From a checkpoint of a small transformer trained on Wikipedia.
Size: width 320, MLP 1280 GELU.
Architecture: RMSNorm before each block, no position embeddings.
Training: 529M tokens, 8071 steps.
MLP neurons of a small language model. Each row is named by its layer, matrix (down: output weights) and neuron, and shows model dimensions 0-127. Each number is 128 + 32 x the weight over its row's rms, rounded and kept within 0 to 255. Numbers have three digits each.
A block is one neuron, or neurons of one layer that tend to fire together. Before each block is what it responds to, as a language model described it from the Wikipedia text at the highest values.

Word-piece fragments right after a lone capital-letter token, often F or W, as in F-ig-ulus, F-ree-dom, W-ort-h, F-ift-h; also dots or slashes after single letters or digits, as in U.S., F.A., 13/14.
L4.down35:189148114105104137103140121162154144169109111162145110076114166133154109143155111169128135172151074146128131101090134157119133097117122152110087111169100221122098068157181130080088149101108133103142142138113102127168136135136127102087076163203062144091104078119136142098112129127144135102108162090070126055127140187055089116076168122171146059146095082150139179086126106154064157146100
L4.down151:136084198163094160104109108180159081072125048155114148135072177182118122118185086148158102162058121142152176177085113092112158153090124166185207124160088127136091127127170125180148179112135136102111147141087157162103134198156126165139176116147123095120166127085179174095115188181166127187180102134142132174163178119128146062133181156120118147121117136083145122102147127148171079080194
L4.down475:111118105132089094128152097152155122128149076111105149112102114217113199170096077101073140116114118163188168157139148137162054105109182114137164183153139138112165162117142094053157092095082136161164165167163159144090183154137094083079143127128099087098047142183145142081102109126089099146145141135124126121105163164141147119147127152108106150147118154124109129077131116146140096122081
L4.down517:117137105114157077110175192139125170151141122125106131131151146106171102136069088134136168117105150155057130115083113126094084178115087177129151137142111166201152142060139147035064166188152180137100177146104098185140097137143133157118153134042119103159180184096101172140103103137172139137093132087167141170102164124127134101131122134126085092155096082122110075130114082150128146157160
L4.down579:148136132154142139133054116138174101115154118121085130152155116054084171102092127168125125095159103118080098098133143113119103174132093077126188204133104135103125105171156177105126117128168130081109176110115149070183106135194139090090131121139089120163127088174108130105107057153120029118116177116121155157150084105169055190096145094098083128139079153196137138075139097120096136115125
L4.down713:096183156159063097165091146135113163149130147139084103143113109176106091104151140139133190051176096126120087161131123207065094144068085146133098141045111079091100159140121145182140100161063118124066160186115146157137105123121108115118146080100123117059157082121088150114131118062168129152186138140136109131077162135137161195116129140113153145095098128111101177120129071130098143132166
L4.down974:100120091110134190144107116093172083154129141114146087130128118106155132131122082100136065066163111198186172161159196131138141080109185048149162063101159154014162151055045101135147139170123124150152127172132126094095113109127081103119157167136099074140140125144075116128135143135112116127101112169172098124169132105122110155113117119117133109128154163086128096149126116120108161160190
L4.down1003:121106139156094122150128126155160114153136143155160117105079081109136118160140138111129103106070160137156148078107119100140095121127128122152048110159158130130108183091160120084152142124068140073128112163143113124098134172104138172107076140158119099125131131126118088155136079167093185165093115070136132127085101123126114123139170144166125035114120141123131114083120137125155104126132

First piece of a word split into sub-tokens, often a consonant cluster opening a quoted song, album or film title, e.g. "Cl(ockwork)", "D(ance)", "Sl(eepers)", "Gl(astonbury)".
L8.down49:114106137060122094135145109082134107150102183147099114125151104105129150159062106122124141106072117155120179098183146101150117197142115139112153241154105138125137104111109103091140170091102151099091119113121104066093133037126136115093117176129169125148118139148134181104135087132121082185089159146132108150111146145159126115155110066090123121125153145064053156127118082135136089115143
L8.down96:110151176127157132102109134123182158085119118177148105040195076095140117100123106100120157141101210147069099155088132155117107104153147156063104145124175106178120131108158077161135153137197112139140111044121073048040136131154133154124147122156166176113081138166166116120147158092136155161128137108140153170127099191096156175100113153114092071133119165217153143075137132101092156196136
L8.down170:085101145099117121172149113148073096136085127156124130112124119102148091115123108147132113151113116088119028128157153142146113114126178109145100126107102061117147145088177144108058141133107124151117137161154135132098106094153109163162112156145193101215132148141106137099133122158127112096105120089060131075084154119120107156121089105096104107179138072165090176155116090149132084113204
L8.down440:138162064139128123199151127106073170188116080109148166128138166130140124113110130129103133160122133144074129146112065126137130191135183168150107145148118190171109082163155161128132144104147122054130084109133090112146133139109095118145139143126163096132120129097076087125114156172219114081130061099090117178086104122146147074130106118147113139239084132159090105144128111159109083168090
L8.down667:099182063156062105114097123139199135152078127174110162100141159125085103120082083139116066138106153095114142087078077163110128081127111120117146172139098111096067111124096116150129131105079132069122149123161111125141121129087057170046143128102068129134122114187061168146146120128202127085059110047206164154142091136096094171157144076167112128128149148125133106110180188071086150108154
L8.down856:106123102122109138126187178166102100152156143117136135141120094146168110153142127158083099121166112127113172094172110093088121147125112195180085122115121120100071113122160154109099103119114109078118148160152135120127192131108125138168151105211139071132142109175117104068190187082169101137134111158120128146092067111100143097155169075083100137144142134064162066153188100135105123112118
L8.down924:179131144135127109092131181082086143100169094105121105122146155178158151109082144150110194073134086084086125141137158139083114151136117149116145143120124129157127137174120118079160177146119100158116137134169180150084196132157138080101104127165177107139135181155098062089129159114158156123104115102128150111156201138130123108122122147151125161165113112185104141125102150121088115077178
L8.down1182:100176075142061177115173164144127119121079095190133120110123126072100153177097153097072122150100091115078111092150093152135162110139158171152083149140114126115139119090155128097102186116157173081085101155137076163139121129103148082153167133137168146189125170138157101090130128115119181128037128138092104118140112104104102106111098140120126113086133104179119186121108102148079075046128

Separators and hyphens right after a number, as in table pipes (Apps 5 |), score dashes (W 12–0) and "two-year"; weaker on mid-word name fragments.
L8.down252:121124058140102086160105100204142100197114079093144166131116087146138094131114135078115093093163113090136136126133126172090090108093079139138128131107139075139117105178139107141037135108119117120108084140118112176113110107104164122128143182078140141134148124138151101168072095124125140153091079151108072112094170080139192135136096139073163170166139163094166137225104162084145136102152
L8.down335:142160121091155124198092166097105144153107083160169130123094064141154118135255089137104123128162108156090090096138070141123125128111139108162118106132161141061167124144152182128106174116111131060119159083040148124125139230138135143085072146118129141136112104137139126116135153122199094087057120143115177137184131116119091120135160169076135160161150113135104133079177164176094151118124
L8.down443:149143128099098135141099128175130129175160057176143089087123177110157138086152140165142110066165097123130072115171127160138146123103079156144109125141170078111115113111117125092156141150124166131142160086134099124138159126122094089132137147140140127062175134100154143086141097154204081093104084118151114100134144135097148036046177123100102122136107120122127096141143190086076138100156
L8.down732:113102078126089140164121139205055104116111108145090192139141120118174058161109100110110112131167174103058139144099153062153101107110079173149119159077127149170142076172154145096082146132140085074134099151136128129178165142105125092173134175070171113107140125077085160189117071171144125076116167079143084123139141140163107126188164080141117121180224113171111155118155110099112137133127
L8.down787:136140135136120079100088133143160092198102132118118124093140121131145108131099096152156104143184059070090141105073138163145195215117130145137117196138084103131097130143116088082117095125121126098048086132160131067160116105136156185104148165077157080085174163116145125154137126101100136103135154140122137193073121135144089181105132130181126116117128112184095171091169163127181139107154
L8.down864:097120106137124152099123128112103160133093111174126171159104063087122164132101158096133071120129128111133133155156112165085142109174080133076124124131114124077152144193168132152154140070132151124102107146129137089161127142124126108133147106157133106095146080124171111073116091121130095134113089106173166128112088165208123180177133158134163111093109120128137138070124064170112129117162
L8.down967:093166086195136184128121193110132108147066178132163124123117162125096126106089189086123122150110133090160107130152107118075098110114094137124120139122162105120174143094109126220136116085102102123104128151144141115138078160122131117110132197163157091141147109165119112153130110168111102187126178147150173156108111171113127166153040177101119193105155136173071117058090142121146147156119
L8.down1197:098129090136099140144163079099088124054166166153109153107120167160117055192154074102087097061102148131124074105141143153019161206146184163166101071122128156102126137087090147126183193142139111090081121125118107087116102135153137129122117136163101127121168128114178076104117115188124141120088142066097141151090187136076089146141131097115102177085172109090164184118192094144164201174095

Separators and digit pieces right after a number in stats tables, scores, times and dates, such as 25 |, 3:45, 2.2, 3–0.
L5.down400:120135090105160142152114156106179146157146139125126094170164099114087161148100138062122122129100161149077165068175134095136116135196156095131073127148113130103141128207091090162160171167105111140163114147134104111111097119081081189133093117095148171126091129136137113136164088152091098172219128130136149108128114171125158155158101097119136106152067054148125147187062093139181138063138

Mostly the colon after "Language" in film infoboxes; otherwise first pieces of split words or names, such as New(gate), Sl(oane), Cl(imate).
L5.down564:162131147133074083087122081084114048089143131139145094094103177127087093142094145101121130160096053177128067119176086138118135115097130127076092164152104135142132120091117115194152167145081097112096138160114102168142125102135098105144137165123074106169087129110152111162068164086152150119112112150156122098113126132174149074200083089121129099136119183166133122094151098089144157156149

Fires on the first hyphen after a table header row's |---|, e.g. |---|-, mainly in sports, discography and award tables; rare others: / in 76/sq mi.
L4.down58:128203115173176159149154142114153061123155123147097163141146113160166106117096153099141064155094128106155113153131204205084139155120100092139151110117155134144148136093070126132137121143165125135129129125099094055060110115099107105140103109072091129071071109072167135162095186130035129163129184093101131155059069179130122135152156119067169183129074213188159130090133142110187145117142
L4.down452:132151114141088103200219126125080134156123166103172129173184143123116095096176099104149091095108161141130105115155110092112103132123167143141132151136203127137079099081112139104176100128119161093155175125092123134198107166157117101162123123112108085126121147144086151104085137181144118136093109110122109133103128143117135046117185102185130128117152117134098086129183141152099093175178
L4.down654:174145090154127120100121136235134159158142129102107108131210162148129139131142169127104092134121155116106086168084100111086152099089151067159124160136130174095130100119093076123155153232185141149161124117141093069122112174124039159177101206133159124124143119125114136155114079090071129135116110123158132124159075151144125105144149099112131184097057131113151174157098134170162160191100
L4.down1047:113106156128129164123183098110146094107091134122106132035153165129093132143105058154118170124105164168093141161082116125094090122167074108106158158121079162122077123112133109184118172178154171189125131042140102118077134125119126140143147118072129131106119141138167104114102118118051142188107126141136114092084119129147146124195096129183134134170085135145135169143088133125110093175128
L4.down1180:152153162128089116153111137116112145134098131115189127190142160127125114130112127090160075088082120140146089092187137107112111141104125172127082163156145116146114093169122094066134147129091143142106147163126111100166163108126165150097131119093180138138194072163113185103123240094206102211158093142109125150080140058143137082086205198152165146124162090129131126140179094083090039152099
L4.down1182:123133110097119151100172120112095157204166127171130133179109112127142085076066166140138090155115144171107172113060094128135113146126152106085099141091075085086177184127129126135092145180082119143151110100171108077148115155174126122104135129225133070117080150171135122183129095165112122120071142049141160152114153128158138096186145134111125208134095144102137149152071141142092083132150
L4.down1253:121130151134064142092076158159144141173152110155127081031104192184169059159133118140154101149118148109151112180140145161153133136134125148097119115113122104134135074149123203142110147123103108100137102072146147060148202114157096158155125138099119106205090094141098120102107115153026123091172122134116138111131152169130175126068116035118179127028141114114138123087196129130134136083138
L4.down1259:197135077163097172193164091183123120168147124134157125131114134166108072133117127141143164144168119156142119126094140104127157169153145154124204058132130131102161189085152062148147131112176063070137128154101148090157103118103192093113092115096080191142124152133099177115131161184092130112121075113136135131104138088091098107100142113164149157104156157079143131067188172119114129148113